From a checkpoint of a small transformer trained on Wikipedia.
Size: 25 layers, width 384, 45.8M parameters.
Architecture: RMSNorm before each block, biases on query, key and value, normalized queries and keys, capped logits.
Training: a variant of Muon for these matrices, 732M tokens, 5584 steps.
MLP neurons of a small language model. Each row is named by its layer, matrix (up: input weights; down: output weights) and neuron, and shows model dimensions 16-111. Each number is 500 + 50 x the weight over its row's rms, rounded and kept within 0 to 999. Numbers have three digits each.
A block is one neuron, or neurons of one layer that tend to fire together. After each block is what it responds to, as a language model described it from the Wikipedia text at the highest values.

L9.up314:488432489489521468521576464387439512481485516544579442537569411502508501519476485461465410520545563532568503496500603552488489445490501569564442551581496476483510504450600508435495479568422521476437529477532582513555524506518445441552472445563475447492552335466562493530462504577529451484
L9.down314:478478470482490497588517498538538509627483466427607461541480540578542584443418512451465568506443529546525486555470539569512413509480491447545446461484565504513525599477450498536497462482363553532608422486496490500542395447536524431463511445557428509504470574562588525559570509590507466485
L9.up546:500490412491558525412485463379508484526571436452524456522521488489528470541510471517531516475557438529582474446501546570444492575505536472600509464508472489483390560413491571515413497432453418532531490476496493530552498419590585502426509549499559494555463471554479549463509476560489557552
L9.down546:357512496511534561526503514560486440526467571538475528522531479552467533487479481476587544456478553482587540501441545515505492552553546504503535488551511544447492513505494604563460461510504501531524421486447463569527521498537550512533522518567462499474477481511568489517516511539494445552
L9.up686:456446531508465540551399478465618464569522498415461557451542457482565471488467512483524417537527500461449396463534423545546498445456524417607511450419418461483517611516509532509460643498467524456598487562411461468476524374548495523324375515495550466498452418552552644537551503502455535573
L9.down686:382452418525485518463488432606540549506488529478526493486481505533523516506477441466490443554588470551500573554420465617446446527536442587460529491484512459446463461465518523437492585557544501529463503540472530461421468473600556492487461440424470506451518467577501416478523568500481563457
L9.up1236:529457469537482432491391498475493457502538572543458424548457475467420483471514492425489545484509575529469506491479488541524489486595407501542532575491494425416399529505501463450473490458475431486570534624491495502501592440533576403463546537536563548445511484532538569453477479595464524572
L9.down1236:491527476476573542553573518531475449528435527560470398588541532395418395441491384555493472534532443433413547474450498632535516536532517507474566505508633396472498506435497562512600360459435467449465484529538396399527436550541502439592487443505517504429455526573473603502455508527470478554
Word-internal continuation tokens right after a short opening piece (c, p, co): hyphens in co-founder or play-offs, p-ont, c-arriage, and possessive 's.

L4.up1098:404538510625528517528560474533453509489525509476509556567548458491483386555438580487328474472523498583437525429545501480447488473457534502483518451515529480516436555421547541549566434468546495434495440453458603484486553394432490471502495658521449471478501535528491628507501519492483472503
L4.down1098:468585564480407475443533465559529487551499475517586438547448485460463500537517503476592405473527470544457543476554426586406453504496530519637531455469506401487575429479383497427548461470460541569526464470501482547487429465516543536552527557368564477447611445475523494427456466475538505484
Digit tokens inside four-digit numbers, chiefly the 9 after 19 in years like 1999, 1996, 1984 in tables and lists.

L17.up196:476392517495501429462485502439442603531564537476513527531485539485543452509510558476545494403530511456465391571510529421441473608480424512550444561483568495502450503530516485471422583518469437514491525569576553463502555527444457452382430525541525633515582627471561482472556579465490503514
L17.down196:453458440509540442499440605411519490563519555476500428502510477441495473487526434514524544539539416614524493530521483418412495475551414532537512516469559538418595465522521579481493494531430481462476454458458416462523516496473519508479422515508536535464559598478618451457482478471549449488
L17.up290:496469459476522430503399530544435540499557517524500550521457605509596481516499485465488532509507537507505420466494476510533563450453462417407443466445491609539537506569544470489515493415514514485441482507522615542434523561541501494532544467524552496542587530528587559457526514569419526511
L17.down290:409503412473458550573474467540517557533489491495585500549480443484568420453470487391543478614616445482560464482475535361468565466538455462508483505470479445534439453473615532571488497550502499493541484543450487431487436546506501402519522550439493598517524516500482466444424477509482467414
L17.up478:455402476445584423587471490355463505420430519519519520473473514584559434428495501577499527440495538562548409460558542434632501432463580514447410492509543528499400586459548328523462476493492463490438572558477562538499533510526511503472503389562568467506368442568492472523486595517478507475
L17.down478:375476523491557480408549493492482447363577486531422510444487486489486526427425372490518460509533506513452534544565478555418545452480438587484468482546462439491498500502483503424473559541505547418444478507518574533377428460413552478592545487562608506470559447508481497457532530527449496494
L17.up634:599519602535475557468529550566496478471432490435537504433417543580464369535501503397496534435510475549487544553476493605487509417448576417480499481374445548443543514526564389489491570480568534535492470483521511434566602514528573473620531443469449601469599538472493440524452478469437588519
L17.down634:417459476443485589581523541468471426549544461477563496573437512478493472541491551421495432562465498537433569556419562465494417560453543443494523445527512548558453523454520460539579499523498485339424476595416523617572615449603458579543462577508506520554526500524571381595514461565491481487
Digits inside a year number, especially birth years like "born 19[8]1" or "(born [1]994)", plus "the" before a year.

L9.up400:613536491482444536490529504596570555536559527422516448559530521547531635465520537462538447493513535511429529546465472515497403561548507454512490435465445467537494537535555477544517531463503551490468491537519573486559591468554497513492533499537467438426592543508503511447483465408548474473
L9.down400:441481462502484593546475606544491485455449393457549469544502503456399506439454528471546512548480475555487549547465547429634503501542410562452529491463531500558511544507474571527573380460479539597614467485512464509425519503467508568538483502562459583489524399551523444554446578551521441492
L9.up984:446470559570500491471500475481508553492495520490484511445488537454544484502558477470528488505517528477402561392426558588519508538527494519531531585537475455553477424517492464521552552568482510443443481492516516528582531567526518571544534427531608468476446466446505507365528533490522472454
L9.down984:526438557444508460460623414426470489483498443447574509432458413462519528476537451408450506420475519558565574523569417540585573419518610514484515547445544537639506587467460513513512529414571489524439440527475523455501575541574497541552597412508537563481547461436531419501504517535474587532
L9.up1108:589458453508450534482478588545441455499491509489485475393531497543547536520427460517519583489461480501391502498509424520489536504572502477545539532497443436564523476611466499486472493496485717450526513579519589457536544518597548566482534564606546545548457476526580510504502471503492547445
L9.down1108:518504470429514509544597454505490478585501538575543448541478558522526389547429563505493503517493552351454509463537465508501438520602428461533500543523499503508498459539504475510475543453551504595546440524511463429645473425546411526521502594490542483566479527417413434544477515495434520385
L9.up1208:494560453420531503404491460469450485542503556478417459504527544521529578536548508463506492584675494401444519481564469338432431547523473429440494498517544574499520576524534524520485464568543510492536499529566532431444520516569562469495513462427479479456575493498539561436422507428593520424
L9.down1208:538464495451458468494435528466480499522492487553468528497585515498509517482473461426577490502540410446392499545574502548550467437481456565478542479475496458546518504457442465507510421467469526422451420492536408489432475463512511494461452396413521488503537559521455437547484455459538517533
Mainly the digit 0 in sports scores, season years and coordinates (T 0–0, 2000–01), plus colons before goal scorers and word pieces right after a capital initial (N-ure-mberg, U-ch-ida).

L9.up8:450572524498581436484414626531452491478502535535530490495478553504531551572556544496388553427553530508481368564474471495448511510464466465490482526517525459509428500530416487488515510465466519453552520446569533491430516476538431504483538460458447448427455587571557500530521449506469497529
L9.down8:443522584400479428491445502467463427527571455547470457535555491454518527494537468518465549565504476551459483512466435500564522610492513477497524520488500468613502501549400505520554435469414551453488434464533466522454561540528561421513542502488524516551515485558515580466536492370452556497
L9.up42:559551571490385420573487607582507477476516511547573519503509538533537492487530514466461578449477514443538499514489485559604559474513492499429585553458346508522592507599477444537484486484526463519594498549575507542469482515455510478487503473472512491514449524486509609469418507437488435501
L9.down42:415500467508497433458475556543539537588494450481578539427517420514522533569405384450504496493551539492482608499609519548513482536467511410478438462561518454593532476500521551466474501491580446524497481522485520551589528566538511469477475600392396527506498427544533476591560473426493325481
L9.up387:539475515503506477510502598462492477472554475545454496563574577608542451510538497474480494472514504425467574557467452486511556489454421465468429493552386506559599491473494531544512506512490476430527447503512545434513531496498502484380511583464525450539497537505477465467534504521456435453
L9.down387:476479525473545442498500471490582411543557419521531593439503494443398548510494452473453566479467465511534476500550449542424617538438546408427468406481472476611469449474490519487563363480557531542540464560489487521552427573417497511517466549422517574613501455535561498465547510534436487443
L9.up503:456439479514543436528423509556484440425548484592461478544510503576479479546499495447424517440486559402437405503475509531509504434463535448466415488542426495505389448554457488480517477523521433549508444440506511446535494534525432471432317400493478589473499565507514510535595520519462434537
L9.down503:458501574490474461567470568477503422468466504525525474455657604548519537502542385401490412480525451565591502549467490463543461526485451541550579463554450484499568447535416549438470422563464517559597419493508565530500493434488531499469476400546504535469449568494517481557602550564502449586
Colons splitting a proper title from its subtitle, such as Ghostbusters: Frozen Empire or Law & Order: Criminal Intent; weaker hits on slashes and colons in numbers (S-15/Sonoma, 1991/92, 7:00) and on connectives mid-name.

L9.up303:573471457443548449572490591435521439513451468539470522504546519517542499510350597418486464542523576489596552416448551562443588412411439442525571446419430520430514454535521514538499502430434489485442498481442487517558472555521585507455494538576566496503455511410462574465526556477504492561
L9.down303:547517541464486474570549451523535477437503423506551467583543435469512501597624447524584475531516453540490454465497488427452501469524510440455623433568433425546495428601443475469491458419405456478511559530521484577516496495491539444439494478387495393499470414508510487442460488556506480474
L9.up992:537531531532526502553483504511440448536530479534479468525475526429491527528482566494517536536427425531447455523520535480573449567469484473525502482565416537614547504486498401533592511548350496493545502509504458543553487503493489603467536533451515562483560523392536460491452537469501573598
L9.down992:463450530518630443567628457489419507400461400467510569472424432468531485495408480452536461547523474494501476463509448544507547448546457525504492539459510509604608531438507547453549441401576504470480478503504423594453369453511503499540471388532458515450432489525534474524525483489453501487
L9.up1202:504429434492508522561493464494514518544463413548491454432586418493503572537543464493432487552473467502441513516450502518554509471482520570458436513530444477509407540532533512532495602454562465584596585472518508432584533480586561439538469515422494491541460446452436455481465464527480589508
L9.down1202:431392480460550502534446627526466535594511451514548548400510543527511482543418513477540502568489523416530430494570427563468521511535485584461443533507446577555504464478472494572424521423455370438597412496507433479550495527543453376489515591481435459520492507585445508454486441469454485493
L9.up1206:509422512495608487502435478511513464504521546494469518377500483456537509513461527554445504523434435519446505470414500573445621407550475472527444418527421522491523568506500564558449503468461448445554527513533569422557345548580552496461517508484478475575492509459385489495442445504581557574
L9.down1206:481531499518417475482555507491435462504554483472580460504474560460479437460534477463505405489505439593463508453556538441501455494442536502462472455480412580511489465498487482530428446540403460449520388520553472539519444498527563485490496473462416505452494428521489623513495510411522512550
Short word-piece fragments inside a longer word, often right after an opening piece like F or Min, e.g. "as" in tre-as-urer, Min-as, "les" in F-les-hies.

L4.up1104:527494464457506532504526497464480468470522496533537437484446406507469538534535486494444460520552509476527486473483563532466528478525351462503475482549467523502492448540408523584485573553482520501473508513522489518543538372532491472529496464455543479547441556512481614485484501425452501531
L4.down1104:539524550445429501509482525593514466495527497517506508513575528445561519637573406496560596523477525551620425515554462458483438491533517447479445501513497470587405471445594553519507405499457441453553521526478475573494478426564496430588534579495559510511573479528476479487558537478616538524
Leading zeros in numbers and single-letter word starts right after a hyphen, parenthesis or quote, such as 2018-03, UTC+01, cross-site, (presiding, "rabbit.

L17.up59:459549517517522404482497541486579544459472440499447467529561490427477507515498487494493514545523479507519491578510510505475590564490484540459425525496410505377481445407415458489510385515512503519514533490611524521519492432561483512521428484538591546534438603480375463541501403479475471605
L17.down59:614465497452473549500565630553432465467532523634458403508498476549536548428495492555473481480538487553445552515544532452607567474511554433499560538580576549519554493502442509538487482455500603627636500542470484512551505483589492550507513552502530523586456435459515514424456525452507581572
L17.up215:456553486487520487451460499494485595483441534482560500514516506492436529397504420498596454447488467502483548474352545426482501522426490553572442534500544496500490519433445470543519475505527545543502501497506443483608512402470445506460501491485572557426472572494521515576555600444513517512
L17.down215:547475454402494485509525488495534551481511545542467482546529467436512523554458426499436505516550511570397527454545416436555551561484561478493463471482492535418510582488518465500524471448504592509534537505584545554430449508533542547523583522496524468518422460531445484480568491559546557455
L17.up340:442397537477579463421464609517533424549510526480571612473369474514511451425618520487433481518430490501464497526320535455439471520441494474553476601488466586403479508577519409464454501470558481505502567527487590528546518457488467522483576461571528461480525534458426468511513484484517479441
L17.down340:504325532457455541440569570514570515480497447536423499520492496534470580548488465484573570429475489528479459445485559400421384474495492602555420506432432498535521496558477584528497521538584467498471440473461430515543528520529567522630501528441485436583464534475441426481546490521514450457
L17.up901:495464480596501554494490487536416406493468477462575433464409513433471545490505506547477579552523721493518511493533456509496520513533493440478523463476453520563422475516553515402521431572459514549528505470443576483477446452467570471483512568471569519489502432483460475519525498472461534580
L17.down901:542522503414638594441452467510478458482455525528551477597485497527455461548518430509505502489478456558535523535555507481487468549437454569464341507457468509569608510520527574579457424514549429511529588403531487558488524516527505515503555610471482436504496481488519507515547590487585547426
Function words that introduce examples or a continuation after a noun phrase, chiefly as in such as, plus including, includes, list-final and, and prepositions like for, with, by.

L17.up167:465555532444543410517547533554513530448525505520514541510517441448491429395504521566509568368475401524530560431465452479519530555452484468544466467604417432453409481492568510440508553406502565549524578572426485483497506365538439456498441475495464567581488534454524523508557549515580551498
L17.down167:568547477542507492421434498518500465517531521448537445527510503503558491457497497461475444431528601510492535447495487522518580488495451545493502473560422433466498508595474465450478413536515540508422535454501454470504428535514523556604570469517547543512441424513446615458528449488382539473
L17.up255:477607471468582491492448574483429530509545473501578572540535529513427551474480611580407443418487449499440532502423498542452509466466457480597584467534411419514521459613536480429430473472451506476546485471558481614463515473544510479466441420533519480652437532487547480450517498322510496467
L17.down255:417521532472489370432469395425547549489530629426581483532474479477540601444504497469472508469476495479461523504432447533423490441457507420414542428501478387571485472467466500451435487512455515514490594461537420484465450523424532511563526573505441542585489537472480588422624544393406489532
L17.up1076:535561496431514476494561526528469519594464534452512494514491571663418558421515530435526469568574522458473410534478478427485495465535494513542544507476545472531530476553408498520470516482461457495555527511459537508475539438512506524511478426495501619503515514466590559588494488541547511506
L17.down1076:501468508469478485535481530529556457569574567554536516472468490501446543490493508569489494416582423419510491531426457585475485464458505533532558594513486520524556489456503528621479467443564499452503526540486549546487530445434494489527546482577498526487595566513526547434509455446548501471
L17.up1081:525587454520500487581393556455471527523483467532551506543513432483525386424457528478619415433544517519505482481465404437537525523397497462535580503410486467525505501531529560485548471424523558530511503514475441473503491566508469447438455490515524459597523500524488482519533565374541481464
L17.down1081:552614558476480510509518504487499467523462516406489488480484482439515513447403493471510517469483517474438458534592544501456552591465482528440471391534453497414465468560530485470518479504529571568513476462491497536460460308486498577446550489560397527529479498552406479472575452484467503470
Hyphens and joiners inside multi-part proper names, often in tables, where a second name part follows, e.g. Sparkman-Hillcrest, Luz-Ardiden, Worster-Drought.

L9.up336:524478514477532500531484530527487540565507496462539487486399471380491533633494564516436439505447444469529575563526475412477501500500461548435548498392433577514530470533569548554442481528485613487490440586581510477457490383428436489494456538506500485577523523457506504535409523507559456521
L9.down336:503468572489526462533489548650503434511515427531489354535483481487486541533497429551579511445535507502450574488511523584470444497421442493533553491508479456505561532525566438522533484490446564464486410518515524417463530456420501518477433478611525477553508522442432466514460467461503457486
L9.up594:517521428560531514518393488495472514562475494597518504521537370479424537496511533464475459585521482500458440420591519444478454454391520477565534490407526515490516560473435503462469507510435649444479488447481494481575512396391547471348382473530480511464558543529507511544485428474503478444
L9.down594:488534531380471548453444529480482479438392384488521449397431478521462529467522497531470523487458430446617497411416519572526489534513596520506382499482577465525463525493465564458468525486455561463543456479467518454406395496536536474461426447541496481529476479473458485533534557487437562506
L9.up1094:488541558591499339421424490520521485502454555434475621435497495561494519509411554486424494476511482421511512553457455449500567413518501466391484509445392565481573496569478540449426441598438445518575438483489516571527607491443464510556464519502449513508483558454576426488528509481551529490
L9.down1094:482401491502577500433421360489448496613472479480470498433522488435510498439533502525586520556526552519502516492448415578480483554421465497581509555485554464532473455481526461520438528504496559549581478505471473552598440525485425455469561516486556620498534517508455567427512484496584500515
L9.up1161:463546478531593443511505510496433447555588529442511589497476488632438600526547563487435543487480474492470497427509504376513541503467488511566441498420389446448522527574487528526399467471500467472490555524485470433526528455550511504541532586588613458484483572466441561495482449462447501522
L9.down1161:474491500533376578485456502473506540501347563440481529491504516535467571504581510569527504503435465519525587456427489515486472463590454478455472516473439509498480590562501484501486447499457504511438573500510588524458510405514477547524540542515447547521440458503532535484477573455501561497
Punctuation that opens an enumeration: a colon before a list, a line-initial dash bullet, or the first pipe of a table row, e.g. "including:", "- U.S. Const.".

L4.up1167:491534533485521444482480514478466419524515477519450577450515536583368550560450510494454538534486496517523389447500516477512512528448484490485491514512563386511490546531467472516466416490465628478488388567516445485524529536409473492469496588499536475588450484480455611482391581487472483555
L4.down1167:481544558526408567559460494568504514509458375515549464442584540471502553449481509490498521522430485432485571462466466464530517499557348480422476485513416477509511470567474519426502529421591501530519581498564597527447442477530545519388566575458475515412395475444562415592468559535416521468
Punctuation that closes a clause or sentence, mostly periods and colons, plus closing quotes after review quotations, as in "flaws." and "model of murine inflammatory bowel disease:".

L4.up97:470502509506454530486521495504524455444486535580537589367493573520543543530466519567584539535518434513451535418486471510506545435541429481497532439494469524467450486524520447481502504506509488498488525561499524494436481534513499551571532453525515523506433475495459451594551530530517518517
L4.down97:484527556493482573456422432499449515473513469482520459499543533560527508554533575520627486590483496518477385458505570471436399443510453545488556523487466449514484566484373513603411468497480444470440469523428423540506404557476494563507487602430440496527473503515425494531551506532500543603
Word-piece fragments that continue a word split after its first letters, often after j, w, or f, such as j-avel-in, aw-aken-ed, War-ped.

L4.up1238:519507453483463547351534479512479461333517459500500455503506482392530574424526484519492575551454532568475564555509499531475537585502634455453543477443480570533530480512540500595531484537531452499447407408550533471485510493512280496427529437611493434466604430399494448552505493550462505440
L4.down1238:494510478450541458528495473365492552547451553419504405469468475464408472524588459500422508576398535507461574469577409618531428551408438451516515576505447481450515445514596489518529521544532363533540516551462546474490494509553477488564502502500460455546486562501437513439495476580465432534
Nouns for transport routes and infrastructure, such as route, line, road, highways, Railway, in articles on railways, roads and geography.

L17.up10:539712517567482491551404484508505504443581496444616466582505549479450510551500739481466504453612555601452516528402487575528521469562491461603556486429456517444514468493524485474462524521497500564491475515464475503491477512510504546476440452490382539558506437538521476475492483562620528503
L17.down10:358620502543500498597568500428542505505475544475585569460489575596482630440505472518470495477441523564470516493480503490491454561535564505574496439565493500512456546438516554419486453510539505473495524542495464444504568485554473511582504646468536489434464419556468428489497531507548551454
L17.up993:502502455534520437578515516515545553465518417548417523518356508555483543440514491476477448538534477473428565477507564498475464399461458444409557540484500430495511446476516527383497492515565426636597456470536405436519461581544523539472472462595593514556507542525539678524504538495476542461
L17.down993:625529535486504428471538452515484411415534466524418455549520468495482482517483550518548471580464460546465489487497534519471565562513559524465530558497447458614535504508492519543432515470567536520473479444537580536516423571556575531559590497513501444555499518457543393497542495604372550462
L17.up1049:514498447475559543453501498518406507565546389524444529517435443458554434506502509532554471529661501509528412487442472542500520392459416520455512391324494522533565505574469597569442484441431475489543625558515507422459507486504502438544474571492555544462505432452491439498519523537459483501
L17.down1049:608498424557358474492485439476503492534402492452456544466531488363459555445414582477447541487484427520428544435558598470573553457490516517641424517537529364480549523550566628514596588489442447499551481451498504460472479515532473514550549616500420558548488529406453460587468492534452497509
L17.up1188:518493499602468440482518475408467452515536546492536488553515431542454499488563556562503526503486439491511566535444387546474430438541601414416569453447497511494563511510509510560507522505549445513527548499549456502495493452466507540459451515450386519475556528448478550536434586460496517568
L17.down1188:448531466565417473498549501454503505503426506574519436537600390435513529520453543476501509517576532461509568526429574430494529496429580474442476478474485471426585472551442436446553518513578526487494478492568473498520480465524569480492557564469516563513516517457541408506574526550568487471
Hyphens joining two words into a compound modifier or name, as in peer-reviewed, cone-shaped, first-time; more rarely a word-start piece such as Pro in Protein.

L4.up945:572505431467516441525306527501506480597454561469503506497486530499443538653605522499493455512571480556413405459462469447449534492465561499499463494495448442542533514564569474537416480488421473559485476469446478495475567501510371544559560571588520407545448468434527482532538449466599444444
L4.down945:497506522525581501522491559566437563507505438527546526614455550480548482458496406499575452467493552568404455506521452487463482534491518456463520525495451433462520455483494501462536473576514487442537568538468358567541509441528524522499512506631523524517441523437523477489637530425482514521
Slashes and hyphens joining numbers or words inside a compound, such as 1/2, Astro/Safari, self-managed, 1,570-1,615, with weaker hits on adjective suffixes like -ical and -al.

L17.up559:621492428497547593431448497538443488540543587551425489564493557539491486573490573400523495458508500477489426490546460495501521495474502607486457516456535377508497500462512543561568469551473527519521455447498656588425548575461486469482523478510577439456525429521530538529375480532527522484
L17.down559:441505582403555504417521521575516344476487510531473590555511515537436536365478533475486403489568497490392508473477577489604482493476496426477609537491510491498462517467471463567490478563491549500466528483518414493561519494376566430459497436523504564498507453541594646564507505388494538540
L17.up1115:514527466528448487484455498470419463424550504582498550580397530505515424437546515442400504499483434420552456492505417462507471520425468477526547455523535449543470511423530484527456495563474510458525468504490548515490442469558547618587575540546518490355486444440386464520516489535509556358
L17.down1115:510560585464557505483467496466470421371472462461544642500442485547477553488575546461516569622440578496539433533489508450478480438519580480557542499540479452476580542529433562533383544475466454560503433536553556509595495520589439472521428469531526533512490434450506528567478544529534499487
L17.up1259:498489380563548476521320471532442491431514509483485436529435510516470521514476542525514462442504480452545499521509525428483489471534548530549539556482514566479507524462585583501573522539474484475507582478515670471511469449426513500504540495477601532610603537460481555528507505379460473395
L17.down1259:466560489474517565453501561494421525493442475467489514461501392494467580553522620481514606408508471488422473468526506463490600513510425442542471522501612633522449507488451567428395458572550420514489474474516470417521476455537513529476428424582499508546537464501570457456511392425464521531
L17.up1280:524459453541488529516458477513490545469554509435458476536446529449478487503510575493466519476456506513556519508493471471509409532465510492452547534512570452498606501490507500587522550575498491565522476506493455533456585544512473534533465559542521468460570450493442612487488472508543469525
L17.down1280:406546428516542560534434509541472607496539534456539421492501561486535469561472439514479530523507599489459525512556508402470497487418559424553466484556438380539568579496488481445415424387574524586526491474581435471505493550505477508529586554598509520453465447445481546490427464544500614571
Separator tokens inside infoboxes and tables, such as pipes, dashes and parentheses before converted units, after a value and before the next field.